python train.py --n_layer=9 --d_model=512 --n_head=4 --n_kv_head=4 --head_dim=128 --d_mlp=2048 --vocab_size=11091 --activation="gelu" --norm="layernorm" --norm_place="pre" --norm_eps=1e-06 --positions="rope" --rope_base=500000.0 --rope_fraction=0.25 --qk_norm=false --attn_scale=0.0884 --bias="all" --tie_embeddings=false --parallel_block=true --init="normal" --init_std_qkv=0.0149 --init_std_o=0.0 --init_std_up=0.0149 --init_std_down=0.0 --optimizer="adamw" --lr=0.000502 --beta1=0.9 --beta2=0.98 --weight_decay=0.18 --lr_head=0.00552 --grad_clip=0.5 --warmup_steps=434 --schedule="wsd" --decay_fraction=0.572 --decay_shape="linear" --final_lr_fraction=0.1 --batch_tokens=[32768, 65536] --seq_len=512 --doc_mask=false --z_loss=0.0001 --train_tokens=840900000 --steps=17259 --dataset="wikipedia_en"
MLP neurons of a small language model. Each row is named by its layer, matrix (up: input weights) and neuron, and shows model dimensions 128-255. Each number is 200 + 30 x the weight over its row's rms, rounded and kept within 0 to 999.
Before each neuron's rows, "fires on" lists the tokens most often at its 100 highest values on Wikipedia text that the model never trained on.

fires on: "1", " ", " |", "2", "\n"
L6.up1894,191,201,152,101,301,135,185,192,198,176,203,191,167,193,217,261,194,181,179,213,180,220,196,196,205,182,167,201,160,238,215,92,214,217,211,231,184,216,199,182,176,203,182,203,212,186,157,160,159,235,208,175,118,195,202,139,212,199,194,196,192,202,192,189,188,237,209,237,207,149,158,182,200,172,197,233,220,216,155,195,244,215,187,235,226,161,188,190,168,187,196,198,187,203,170,228,266,223,222,171,202,203,179,159,180,208,236,178,244,162,178,167,238,259,162,192,169,218,177,209,205,198,196,196,175,151,245,206

fires on: "-", " over", ",", " out", ".", " in"
L6.up397,187,222,142,165,234,212,192,147,188,168,181,223,198,216,169,207,280,190,229,155,243,246,170,200,167,188,152,215,169,156,250,229,243,231,223,220,208,222,202,188,196,193,202,162,180,170,197,200,222,223,229,201,185,246,253,218,203,164,245,216,223,164,199,164,231,206,219,216,201,141,201,168,185,204,252,142,201,158,179,142,140,211,211,185,218,172,169,198,153,172,232,196,232,196,236,201,177,152,177,233,168,262,193,183,237,194,208,215,196,210,156,259,194,189,270,250,183,198,210,203,161,216,188,251,158,199,196,148

fires on: "ord", "ey", " Court", "em"
L3.up411,219,173,266,233,244,191,110,198,260,164,179,173,193,219,236,208,183,276,218,193,183,202,190,199,179,176,209,291,193,170,188,218,250,195,182,228,190,197,214,181,202,216,186,196,176,166,162,181,183,179,149,188,157,198,254,166,171,198,179,217,179,191,208,162,221,177,176,231,220,205,215,175,176,228,239,192,217,211,177,158,158,262,141,170,241,192,220,203,203,222,214,194,168,211,176,194,203,196,212,194,196,194,190,228,196,180,230,229,223,266,207,233,205,220,242,236,228,220,237,184,204,199,229,298,228,174,249,196

fires on: " N", "N", " in N", " S", ", N", " in S"
L6.up1854,198,172,134,148,216,247,179,195,219,163,212,210,188,234,204,206,177,215,184,165,218,204,177,214,183,234,204,199,198,271,196,208,184,190,216,191,210,208,164,235,134,185,218,163,220,178,233,155,234,156,246,183,205,266,238,223,190,199,216,228,172,203,181,190,214,214,176,167,240,312,225,188,184,210,169,203,194,204,160,216,230,120,193,167,209,184,258,261,163,233,231,157,214,189,249,195,300,214,218,163,260,209,187,181,176,218,211,150,226,163,231,188,225,211,255,176,203,247,229,215,215,146,221,152,186,214,181,145

fires on: ", ", " November ", " March ", "|  | Liberal Democrat", " June "
L3.up504,222,237,171,181,171,149,193,203,161,207,191,210,178,180,191,237,199,187,181,193,193,175,192,199,206,152,237,214,213,228,186,156,215,185,214,223,153,213,254,199,180,176,253,234,200,173,223,217,177,189,184,190,202,227,235,173,232,204,156,179,243,196,195,200,215,206,212,218,169,161,164,198,227,199,203,200,162,182,230,262,201,156,193,195,204,212,181,234,211,217,200,181,189,213,203,189,227,203,251,224,225,219,173,186,204,211,252,210,181,199,181,226,216,229,169,246,160,180,219,233,211,192,195,160,115,176,236,204

fires on: "ic", "is", "es", "er", "ate", "y"
L6.up150,213,234,183,181,207,165,220,226,182,228,195,222,166,203,205,200,277,261,248,192,212,166,202,231,178,166,177,133,159,177,227,263,148,186,187,221,243,184,189,287,212,188,191,228,231,242,196,135,181,156,143,233,225,266,183,217,162,161,162,194,171,214,208,182,175,174,202,178,193,212,178,182,205,199,208,165,221,227,210,232,230,176,183,152,230,220,159,242,226,291,209,244,215,154,215,129,273,204,164,225,186,197,190,253,193,175,234,196,196,226,253,216,175,184,186,189,201,232,265,125,204,215,190,202,170,245,236,201

fires on: "==", " ==", "===", " "
L6.up1965,181,219,164,206,241,246,206,159,181,209,160,227,266,155,190,155,193,280,185,198,213,224,177,209,214,237,190,215,217,205,207,174,209,169,192,207,191,241,214,188,201,269,163,185,196,183,246,176,177,164,161,249,173,199,189,190,138,204,189,165,183,179,219,225,243,202,198,159,256,219,221,180,176,133,198,221,187,224,262,168,247,202,190,204,203,200,166,259,188,241,232,188,173,173,224,193,155,189,175,176,186,181,154,216,243,182,257,216,201,172,222,158,223,191,194,248,183,203,170,209,191,132,188,214,160,202,196,166

fires on: " R", " south", ", R", " east", " west", " of R"
L6.up53,204,258,163,192,197,142,269,151,217,187,199,175,168,221,220,215,194,266,218,195,225,206,211,258,197,200,161,249,227,125,203,258,177,194,121,210,183,186,190,185,237,238,193,240,197,157,175,170,206,172,200,194,188,229,239,203,187,173,227,184,194,181,186,167,207,202,158,251,209,215,222,224,239,240,206,208,161,265,206,156,197,213,185,195,226,217,171,257,218,185,208,229,206,176,194,280,185,166,209,195,192,242,200,237,195,256,156,194,191,155,221,216,183,190,183,208,208,186,258,184,200,262,218,235,204,205,198,174

fires on: "ow", " only", "ers", " appeared", " she", "if"
L3.up162,177,194,282,224,183,167,140,229,176,198,229,181,187,237,271,201,214,203,200,291,182,199,245,153,201,171,224,158,202,195,215,332,218,182,213,126,218,202,153,217,229,188,183,177,180,183,225,181,136,216,174,199,215,228,223,203,221,156,215,177,137,227,279,190,241,204,191,121,199,191,186,193,229,163,203,158,207,232,216,172,191,188,172,246,245,210,219,195,173,215,200,199,234,155,177,204,243,249,195,191,164,195,200,223,175,165,244,220,194,214,188,239,250,194,250,200,144,204,228,159,213,200,170,235,215,241,133,230

fires on: "es", "ers", " cons"
L3.up551,208,183,201,259,179,212,147,208,235,186,219,200,224,164,255,215,173,210,213,180,217,235,182,191,170,168,182,218,219,185,197,188,220,207,215,181,206,211,161,172,151,251,102,179,194,220,226,212,264,168,212,233,248,182,236,216,192,214,261,178,107,176,237,178,223,178,247,211,198,226,206,204,245,213,232,171,199,244,164,217,213,211,207,186,237,203,187,182,205,199,233,227,221,194,160,248,262,213,236,174,182,230,211,207,185,197,224,188,171,194,268,260,213,167,218,220,195,192,242,260,235,242,180,238,276,202,231,204

fires on: ",", " |", "et"
L3.up1468,175,198,188,141,288,167,174,178,180,209,205,140,147,192,193,211,210,181,193,142,185,225,107,207,171,247,179,186,147,176,211,186,185,218,180,226,177,139,209,210,156,210,203,163,284,205,161,179,162,193,210,187,209,235,204,225,212,205,262,174,202,220,200,230,214,131,178,188,153,220,184,180,221,174,257,210,219,216,189,171,194,223,212,215,235,171,182,158,193,263,172,235,186,208,194,220,163,187,157,156,225,177,166,240,192,195,245,166,189,198,239,179,200,195,251,198,193,170,208,184,152,224,164,241,153,203,226,159

fires on: "–", "| ", "|", "|  | Republican"
L6.up185,181,227,205,185,175,293,164,204,178,230,234,179,210,163,203,159,144,210,216,206,184,215,226,233,222,193,210,202,226,248,204,194,200,181,227,225,240,207,175,230,225,228,145,193,180,157,140,237,204,180,204,196,207,228,185,173,207,197,122,212,153,239,175,202,183,200,184,109,128,257,227,237,203,209,179,201,208,133,173,261,197,193,216,184,233,175,221,230,173,213,185,182,212,272,149,170,246,173,203,154,199,226,180,172,213,218,170,235,190,138,194,190,169,216,171,234,197,212,232,200,185,116,225,143,166,195,161,191

fires on: " D", " N", " d", " were", " in D", " in N"
L6.up518,178,207,168,164,177,115,254,189,185,198,251,180,213,230,232,218,189,195,187,196,230,179,190,176,207,221,163,172,149,205,202,233,198,230,181,192,152,201,138,226,211,242,262,210,227,170,226,192,225,206,230,220,236,193,234,196,208,144,212,162,273,276,168,169,178,189,241,190,248,243,202,216,246,232,181,268,146,224,189,181,177,152,199,199,203,234,246,217,160,151,174,203,175,217,249,211,222,193,147,218,187,127,176,213,216,165,189,158,217,219,166,236,210,184,179,225,205,212,182,187,196,189,185,159,236,223,218,188

fires on: " (", "–", "| ", " end", " "
L6.up1268,191,172,182,146,149,200,190,169,192,190,223,178,258,213,198,200,205,195,218,180,180,172,193,185,199,162,218,177,162,247,191,181,264,194,219,232,227,239,248,207,216,207,186,195,167,216,199,243,194,233,183,183,210,202,181,221,231,208,210,257,208,250,140,206,215,218,190,164,147,216,225,205,211,175,191,193,184,221,174,164,188,232,222,179,197,226,225,188,210,197,196,228,193,211,184,217,208,156,215,194,183,243,222,194,205,176,208,225,242,163,134,198,194,226,194,181,190,124,240,202,166,232,145,137,209,237,226,167

fires on: "ant", "or", "a", "t", "2", " At"
L3.up483,186,194,162,207,224,214,186,219,232,226,229,177,159,127,168,186,221,228,202,235,249,242,205,242,241,220,235,209,179,204,222,221,219,184,155,173,210,195,201,189,252,214,238,223,186,252,193,206,171,192,260,222,154,199,198,195,219,189,159,178,238,244,187,155,185,221,175,172,196,194,159,177,142,239,215,227,206,203,208,245,271,192,185,210,182,202,205,205,177,232,219,187,193,191,225,180,225,202,190,174,229,223,211,215,204,182,189,207,263,134,162,161,153,190,227,209,175,241,267,229,213,167,221,193,141,226,223,230

fires on: " B", " b", "B", " | B", "el"
L6.up1958,223,143,149,203,163,162,211,159,184,199,151,187,213,170,236,235,198,179,236,173,175,228,189,239,194,170,155,164,164,185,189,201,173,208,176,214,188,179,201,191,252,201,186,208,193,241,212,200,247,204,198,178,190,222,195,216,211,227,213,189,172,201,213,236,225,206,173,192,196,250,195,149,200,228,204,188,221,209,210,203,222,187,224,177,223,182,215,215,185,216,197,180,141,203,244,292,197,175,187,161,217,167,197,195,156,202,216,189,209,195,234,227,190,163,224,258,128,195,227,224,174,168,241,151,192,230,233,217

fires on: " | H", " H", " B", " | B", ", B", " of B"
L6.up56,236,232,170,164,151,249,216,157,216,199,194,132,182,188,233,165,220,253,221,211,176,196,168,241,202,240,186,190,169,218,192,208,184,242,178,218,167,240,212,161,246,202,212,266,171,222,195,187,226,176,216,178,196,182,185,195,199,197,215,219,218,208,228,178,211,233,224,207,163,277,167,170,194,215,214,184,157,217,266,256,209,159,216,175,247,189,191,205,148,202,216,212,183,189,214,241,214,200,226,227,241,239,188,222,186,160,200,182,227,204,242,232,204,191,259,245,196,181,169,218,229,172,189,178,165,169,232,233

fires on: "′", "...", " such", "ig", " film", "59"
L3.up1693,185,191,202,113,200,163,245,155,198,177,165,157,177,201,145,172,174,172,200,180,205,219,223,212,207,235,172,160,211,233,203,127,202,164,70,198,190,208,195,149,230,193,217,192,175,218,191,192,169,193,187,213,191,164,226,210,163,205,180,214,223,175,231,201,208,165,201,277,166,217,207,172,170,197,201,215,207,187,201,200,193,200,172,212,182,222,206,211,190,175,206,209,203,218,221,186,167,185,177,165,208,186,231,175,213,244,159,212,279,247,221,191,172,193,200,151,231,191,194,211,229,198,167,139,136,172,212,159

fires on: " R", "h", ", R", " | S", " F", "R"
L6.up924,166,198,163,161,230,176,214,229,209,180,192,250,185,192,226,187,243,188,160,211,218,163,184,203,176,187,196,178,176,162,206,190,187,235,167,211,192,207,218,212,240,197,212,197,166,146,169,222,221,164,257,213,206,255,267,214,178,185,154,223,252,205,225,211,213,198,204,184,258,164,189,170,198,179,181,209,197,217,205,245,237,182,154,246,216,214,238,219,192,216,184,202,225,228,159,206,218,178,162,186,177,199,216,193,224,258,135,202,191,109,143,197,225,172,208,212,177,214,246,194,212,196,217,193,149,204,229,199

fires on: "ou", "avel", " station", " eventually", " loc", " Moscow"
L3.up988,213,223,194,218,218,202,248,217,240,178,197,217,200,186,146,207,219,202,177,240,231,198,210,265,189,213,191,215,178,146,212,148,190,131,242,271,233,171,200,171,222,191,220,220,230,156,200,199,267,178,193,179,176,260,249,255,171,185,187,253,197,226,216,230,201,167,174,261,201,213,209,163,154,233,228,211,199,265,194,229,222,169,140,182,176,203,177,204,191,228,176,216,139,201,240,174,143,202,220,204,231,228,257,199,228,220,214,198,261,203,137,164,203,208,247,218,208,211,218,116,211,188,204,221,144,203,249,169

fires on: " and", "ut", " Th", "th", ",", " th"
L6.up1484,177,170,202,171,225,221,190,241,231,288,145,190,166,251,205,235,228,257,185,206,243,229,190,184,166,196,179,162,177,209,172,260,216,168,211,203,185,201,205,172,241,220,241,209,195,209,210,243,134,195,217,188,222,213,197,240,205,198,240,244,211,242,234,216,182,164,252,178,188,204,180,195,193,162,202,208,203,244,193,174,154,149,241,146,210,244,152,205,177,196,193,190,254,184,202,142,177,136,213,210,149,182,251,212,211,222,244,226,204,214,229,205,177,208,169,201,224,180,156,197,221,177,169,120,223,217,196,152

fires on: "}", ")", " be", "ers", "s", "iss"
L3.up1367,219,187,192,180,197,265,175,167,159,173,187,199,197,227,191,198,197,205,201,208,208,170,206,187,218,183,182,180,199,196,184,164,194,219,235,192,210,202,203,169,158,215,168,157,183,198,217,213,250,180,142,219,198,210,223,219,201,222,255,161,163,147,220,240,187,152,244,159,200,183,229,175,238,231,158,197,173,182,228,163,176,212,196,138,220,156,217,192,220,205,159,216,189,176,191,212,204,175,211,185,199,182,147,175,189,186,177,154,230,213,181,224,181,214,182,220,222,162,205,162,224,202,162,205,195,212,223,163